Weights of a small GPT-style language model, trained from scratch on English Wikipedia.
Size: 8 layers, width 256, 4 heads of 128 (2 for keys and values), MLP 704 SwiGLU, 9.31M parameters.
Training: a variant of Adam for these matrices, 7627 steps.
MLP neurons of a small language model. Each row is named by its layer, matrix (gate and up: input weights) and neuron, and shows model dimensions 80-175. Each number is 500 + 40 x the weight over its row's rms, rounded and kept within 0 to 999. Numbers have three digits each. A neuron's up and down rows have the sign that makes its largest values positive.
Before each neuron's rows, "fires in" lists the words (lower case) most often at its 100 highest values on Wikipedia text that the model never trained on. A number after a token or word is its count.

fires in: "november" 17, "in" 15, "june" 10, "december" 8, "note" 6
L4.gate693:485450446485484569540524483474505477431424515495410483514502452528504484435513448514495492494445467426482547601532571490501427465510509456520484435467552416449541518396480503535492521552501489483431544475449515535540477483535543450463495498458483573457406538469485456512514504525507544520
L4.up693:466483558524508495489490562456446366485487516536589543507479518589549511454477506532474473453467521382461444545490427566437424490488500467506457528485527491493527466479473479545503469555575524537463473536460468451533481519488423469527570519525490467486481551509453447500497519472408527423

fires in: "new" 23, "high" 12, "political" 11, "cultural" 8, "american" 5, "democratic" 4
L4.gate7:416479518541513465531550447503465521505473485606430494512537501537567519544537529428539541513511483534512491515470578405474493474515539430459471486507548443496504469553487498434492484512475472455490474537498477554531484517418523477463444443466466508454540566455499494533547477426534542482
L4.up7:490496515518508509527541462503459504508447504509531410491489477517507585518488488466518557535570478551505489479444455512501499502453554501536518538527518527610523465517471523464535516523509436512458517500518540558509520502428519494455571527527509427462529487581518511433506517455440484445

fires in: "the" 53, "s" 30
L4.gate607:413463479463498581502472474514495509487497532505436512484581576507466584516538534485505505456502487544481576474516548469498441558567499494507534524580465557435563487531518467509438504580492485514521451499464543506507463553543514556536423435465539502477458474491472456527477496485479523537
L4.up607:511466494522472452514464517489499501578419504547513438466444516439539522553462506423522484421399472464484544481526483485593464557458471493481535537504544536547478468481509495559558525504490438460509468575517497525478505514513502458534509529504535511515518406492526519544462429494521587497

fires in: "were" 52, "are" 22, "was" 13, "been" 9, "be" 4
L4.gate397:464509431454513475495508451497502467526513527481490444538465537470494494552412513510546531387465512497490450523550554486505458497462525553523505534457516486472456511538561533542536504505476465516436461481446475451452438485551516509555485520444536514467523469437450482481497420442442534528
L4.up397:488535434446518459528497469488498463516533550509458516511516498490469492534449495562500487414477564467435524452494546417493482508497520519517533474495613473491529448514494486563523524494528478475447447448424504505504431476508516493492480507457500533506548475441537478466509501490509570477

fires in: "all" 35, "apps" 14, "best" 7, "focus" 4, "my" 4
L4.gate245:451482461526509490530464452438441516533522505556494540452532498534569503485564454501426528560534502458459500515459504421456479522543511490512467485501528466493526494593474556508502483432531537527554440497438525538552486532469517515417561492476495503521506545547531500463517500507499530496
L4.up245:497482566483493510515464491549555429533532509521482565529493459527561526572520496591510575554547517504460506462555469487558391503505533454464478539532521499433577512520539560557465540472517538454440496517483476522543552429405482423473484476505507415617477473564530541546508440520466510539

fires in: "japanese" 18, "france" 12, "frederik" 7, "italy" 6, "africa" 6, "beylik" 5
L4.gate192:515485432519460471450592556443533480590537482546465508570474500496554527511510509453529504476539540523419472477509519463548460565505519523531480490500496569531525437441464467449500546418535504430588439463500522541470505491486470528432508512519444495468491486583447588495477478483529551460
L4.up192:529532490559414466472539538514605542524521534518390523599458493493578543512563497510538468477562475523483527425545530523506495542491496587472562479476468474583528527523496496484444534486536494455530470516427497554433546539499526551540481475531462510534508450496511534528486430491543584483

fires in: "and" 36, "based" 10, "published" 7, "culture" 4
L4.gate523:513520472512419521457484455423446479542474437504477515512510464528518486472555479499588491557488450551441481542526528469478480475561500461507496434497499474498523504453537555598598477494466502512578549463503549527536458552541476468456486547452507514487448480477528544502518552534495521545
L4.up523:564504435482491531517456483487496459528524504533478507494493492542553445484470470463527468491545474540525440505486510476430499526406511430500502492383499537483492475427506505435468479502492603492605489441460473530476555431448417443550512499509491494455499455602523496535489500523515544557

fires in: "hold" 15, "record" 10, "kendall" 10, "total" 9, "moldova" 4, "apps" 4
L4.gate173:460525545409496558475543460513505520530566497467478482459545478459572404484559538487465489581538473526506505460508537486462504479529499516512492500527516505442531458491435511499477422445509590464436493536507489532545424535448546454501508455543458495502536467514493513479514548558440555529
L4.up173:511506491508516442537547580525458535427542494481574554500498517459478487529533534501519524573468556442467444505549558529513477525525496507498528519480495511464451402488443518482538545495488486514540418549496491459437552503505547400514473482436490499510469511417439494510533520530451462493

fires in: "and" 27, "illinois" 13, "it" 9, "ian" 5, "netherlands" 4, "when" 4
L4.gate47:431539551431524497563470564497557556495428474535474559484559538507503497391489476463491484551501494421536501501539482567467439510478502534524439489499505477546510481478527455482437520485534540415467418573486569494542503531547584500453478435480556519472463522489472538490502455525486519572
L4.up47:568526529465459516545453513476555519524469489549536528478507535516546527435467501477521433498499458463505444580497532595540465487494519549480384478492473545540512498537547487511469510553532459446404458524474484440540505487514542484532496444445582396510497494516540501483468443485412439447

fires in: "team" 30, "music" 16, "club" 10, "league" 9, "records" 5, "chicago" 5
L4.gate703:485498499492510474528543504517512490479494554522516534479539530492538538492518503475483458514447485530386543464545564503520564568474485487541558532559545468488492545452437516551460433476462445532474539486541499505459593566531548524488445477545502550483547519521479524549443515554467496473
L4.up703:450528530502483484548499518556530488477527567582520507509540525441509581490532443469479510520492493570390539488470525488567557535539558498501564625550526407501547564483428529516477538509464492490409541531515466574426559543540502492475498451565449495449583469502499462597472493514465448470

fires in: "in" 89
L4.gate309:459531449428623497467484539559591517477464499518447439492472502480526471525477568503480478473458522431445483530503520448526542502447505523533439491463572498562586430459484440499520509502450474444482551480527516501440478506541526495485505496475547531536449488503535527447529470531479543510
L4.up309:464482487473563527452491502565540518473441531461496467563426500491488486491484524435451500500401557480478521456508514446556531472518540541535455533465542517519575481454513474477511575510536474469466556465554478522442470457494512441469530502473535600505472517549552462478492500523539436545

fires in: "is" 30, "was" 21, "been" 12, "as" 11, "for" 7, "including" 5
L4.gate27:516549477515485471448471515417532439440446492452526516535499571481474513531522488457497523502372544485484483431538455445486516436558481467503495480495474469480511419504591472520503502556502503495534540497527489471529464513624566521468475556495535466464529471442572471504491456554536510432
L4.up27:452533488559518502521526531475526455535484557487531461499515497486521557515411475456567517466481523508537446528484449588508460518478518470506520553524498525544471546504508535582476509530552465478481550528503511540481510530510555426562464501461469490536542507527545544489475538527490458563

fires in: "was" 60, "won" 8, "is" 5
L4.gate13:469499542493481528549576539470500540514468490495448502504479442491516471573464524488488471453576515461524529581492623439515447537572484514511462523521498532416558435467502503497485471522514467480516476538434448541513435486501478460459505530447516492459542527494427496493526485477507571536
L4.up13:495533515533415483511526524532494523520448517514475489550473465505479505571506540489467495487609553471516577548493499486556459538537511547443457536490517492431543413550500518511497553513518445416556453552420418483448447464537454527446483537497492494576517476504474478508512517544510506535

fires in: "had" 23, "including" 16, "include" 8, "life" 7
L4.gate220:474501460541569504499535534481540521492444478455459463572499540553502590497434534487448526468400531475444435466513528536438532470476515514591527524501571491547464486424596478487438558457545517523551521528454489501496499507525456521469476490505462488463465564521515569477519429462469534466
L4.up220:444521520560506529510533529474527507479492486487501446567520519524505617496489553481410555493432456563460488510532472522467498477527505524508562534469556490524505551469548489512473604456455521460527553525489466445446497463496453533388525544501440481533488546537486514484529486467532415461

fires in: "japanese" 24, "german" 11, "chinese" 10, "french" 8, "of" 5
L4.gate241:555525486465440583549512454475451570563390474475413540475534506493490540497468480507534562505517456524576482423473449448457514535480472472532572531488480477501520500408551481426536467487470548590511455528498547528530525582501434500573542468518540526460481510499495509489479544479473500499
L4.up241:481485495488490500541495490497535569531454490522472578472447483514483481545531501568504533530484508484504497459449569537553506549532556459469482546490456523572476487497581502517545573436470577493507501550510464446546554519515456539555494574488536525421450514523520502515551513521530580544

fires in: "an" 45, "troops" 5, "anti" 4
L4.gate582:402516525498543509468438520512468494523453501469559439455596543500456457498487491506511446512444525472490505420536469498523537489500507457472482508456473489508532458527520499508532462495499588521505406509541539457520478505500551496455508437408556499459473515438462487496576524460498510557
L4.up582:514528512508473532477434466546448511497544517483589397451495528537448495597545517519518479553433490463560511432466496478541527550452555435540513536511543482529496479518500467525469511504479538472443437508514497505429529606446556430479491414503531501517459513429469490532593538412558549567

fires in: "an" 46, "a" 9
L4.gate376:522574448586592543502568465496505479542424441525532451523519514488537532465503486488574451512444458504501470544549466513551488527507481503568501512608526551568456478517420543571509442517536466428498553500504494495543542511535517501396493473542536497509537491507524466468520507490518517501
L4.up376:515473539515466503432465579523509482554455505485466502519556525429485562507514489511394535499428560512519467568491493502474491567525576441544485497488506460456479473546462535589504527475581543506585449590534494450455551473488605507518523414459557444508450464479533438435502546510473438501

fires in: "more" 31, "both" 13, "some" 10, "arms" 6, "less" 6
L4.gate417:522496480498495569437507553486485462493474527524536477489495594516476537523465457520473508486500468491473459586509503485510462546527492496490456501456475468493492467507471468531550423452498512504488526467550468441561501413528483570532461495449580475471482444569564559471506536513478499469
L4.up417:559432467492488537485443507511485502502490513505583486487451536478472575500567463450420552512521493527428477579488562507516489492569510463451425551475508390483452457515446548513493465514519514513578504509520411475555453496528536518488509492423542460503439438527528512539559554455494493465

fires in: "career" 20, "s" 12, "death" 10, "year" 9, "day" 5, "season" 5
L4.gate138:516505485447534495548455522469551544421479452547529517526502530522503488513543403563566503536428480494505517449542541537459522554612524509479494512433434504470558506465510510493573587551478493483459430604506486544535563554554496528482468561430528444510474399466489459523495445483523459485
L4.up138:469533452540542447560556516489556481515429541532530507512503490481465510484460442549389545449536450501431507514500448504474514522445496427490496492509513472523494541463485459536485505581502422502469425470500428472544562477492527529505493531588578475488552536580494509562567479500536457552

fires in: "by" 94
L4.gate56:540520449489526594438488358510503483524514515487413488439473581434546520522439408531513474432519510462410458574465458523518554568465487477560513521440504532544490496478510447528526466509469553507499465500478473590480445503502581485451514557534464444488503475542462481481550490481494448453
L4.up56:441498438449517580501484473463502539487532452514432521413502506545412497462546454473507482512538563548560453528504418558480515465521473540521466464548484511503555500530503486526566531474399582509561557488461532408488511559476488494562473504543466530479437460463514495540462464468531511596

fires in: "a" 41, "more" 11, "less" 7, "very" 7
L4.gate240:433472489511510430482513562473561497500571518527551398489524464488482474479483489489570452545498451508501504570529584505523473551554550473517420456502496520558479554499457537541474487528482504532468499457535490538541514503562513462458450511500521458476521466536515483478516434493447540542
L4.up240:602536464509550412532524504526559511521502511508479423447467526501542532549541521550513507579545483550468471546479516439512494493488486531481495487530485486533551461458432443492566500561436481497537515431468540467519457431574499455514524541489573491479456437409533449460441452500459413562

fires in: "and" 32, "by" 14, "0" 10, "ger" 7
L4.gate94:560438501471534447456587513415501483532478567465485526415508487458456489528472465525470500519509525496475538497507517526515494515477494382462538410566508536461576486523527474525554532555500501498543512530468482580524526558437462462503454522500470504488488523485512485494534517439449482408
L4.up94:467498585439525452453538443515491538483527516503545519426542410469467534485527471513540538542507471509536478542462518494437457478545483443551469424563538558529554517501447597486545551532449527556503510521452510524547456496485484491512501477533487488476503584433505453448520522501508478405

fires in: "to" 48, "can" 19, "may" 8, "with" 4
L4.gate338:507554505543597452512546491474531533517558513511495488498533510486543486501501560517520529524490501490487515517493614516555459554454393464511532542506515482523493513472503464549483468516473481477460459517547590503469442468436500500461495445562471444513503554532448544513535546562529563422
L4.up338:456573489484514470542550467531470477538534473492486478519546430494543494451464593509494488578506515540554470535434597537491424514492394514498535543520549517498511516480502427496429500531496500493523456493534560551477525513411554496504478438573447449506482531509429506502509503559562501422

fires in: "music" 43, "began" 8, "women" 7, "records" 7, "paris" 6, "children" 6
L4.gate392:538506449533491480428485502445508534540439558466505530475550465529542521430436517447468478525537496516450418527603579377436540498472575495462492465527542509488560512434535477502522518493475501487572535541492475488550568432471501465459499508535544494443488548557448512543538506488522505433
L4.up392:490494514596472503495521458457551548576499547443543502533489396515508604459529505459479492491530478533415414492532517404446591463526577522434469488472538497487533561486533497548513565477509488486541520564496454468487596446429473496466532500497503527428574486548498502504520570505519520397

fires in: "was" 83, "is" 5
L4.gate363:564496502502470480514455558443542454526566553450434487561458491474566489533532547465493447473483552525491539489514507500586444534465505612440503460531498588521494466533557455489460556541520480487435495502489466464529500477579472421490503547555530448523470461442513446494543464506515530516
L4.up363:537513520485509504515502506497463459573562479493476553458482424531571472560474497464464470476545540512485494503514506442556477512443460555499531500543453565497497431568521427428451557489567494481507469551458548504550531463516522442453431520540540486472468414506524537449579478493485559500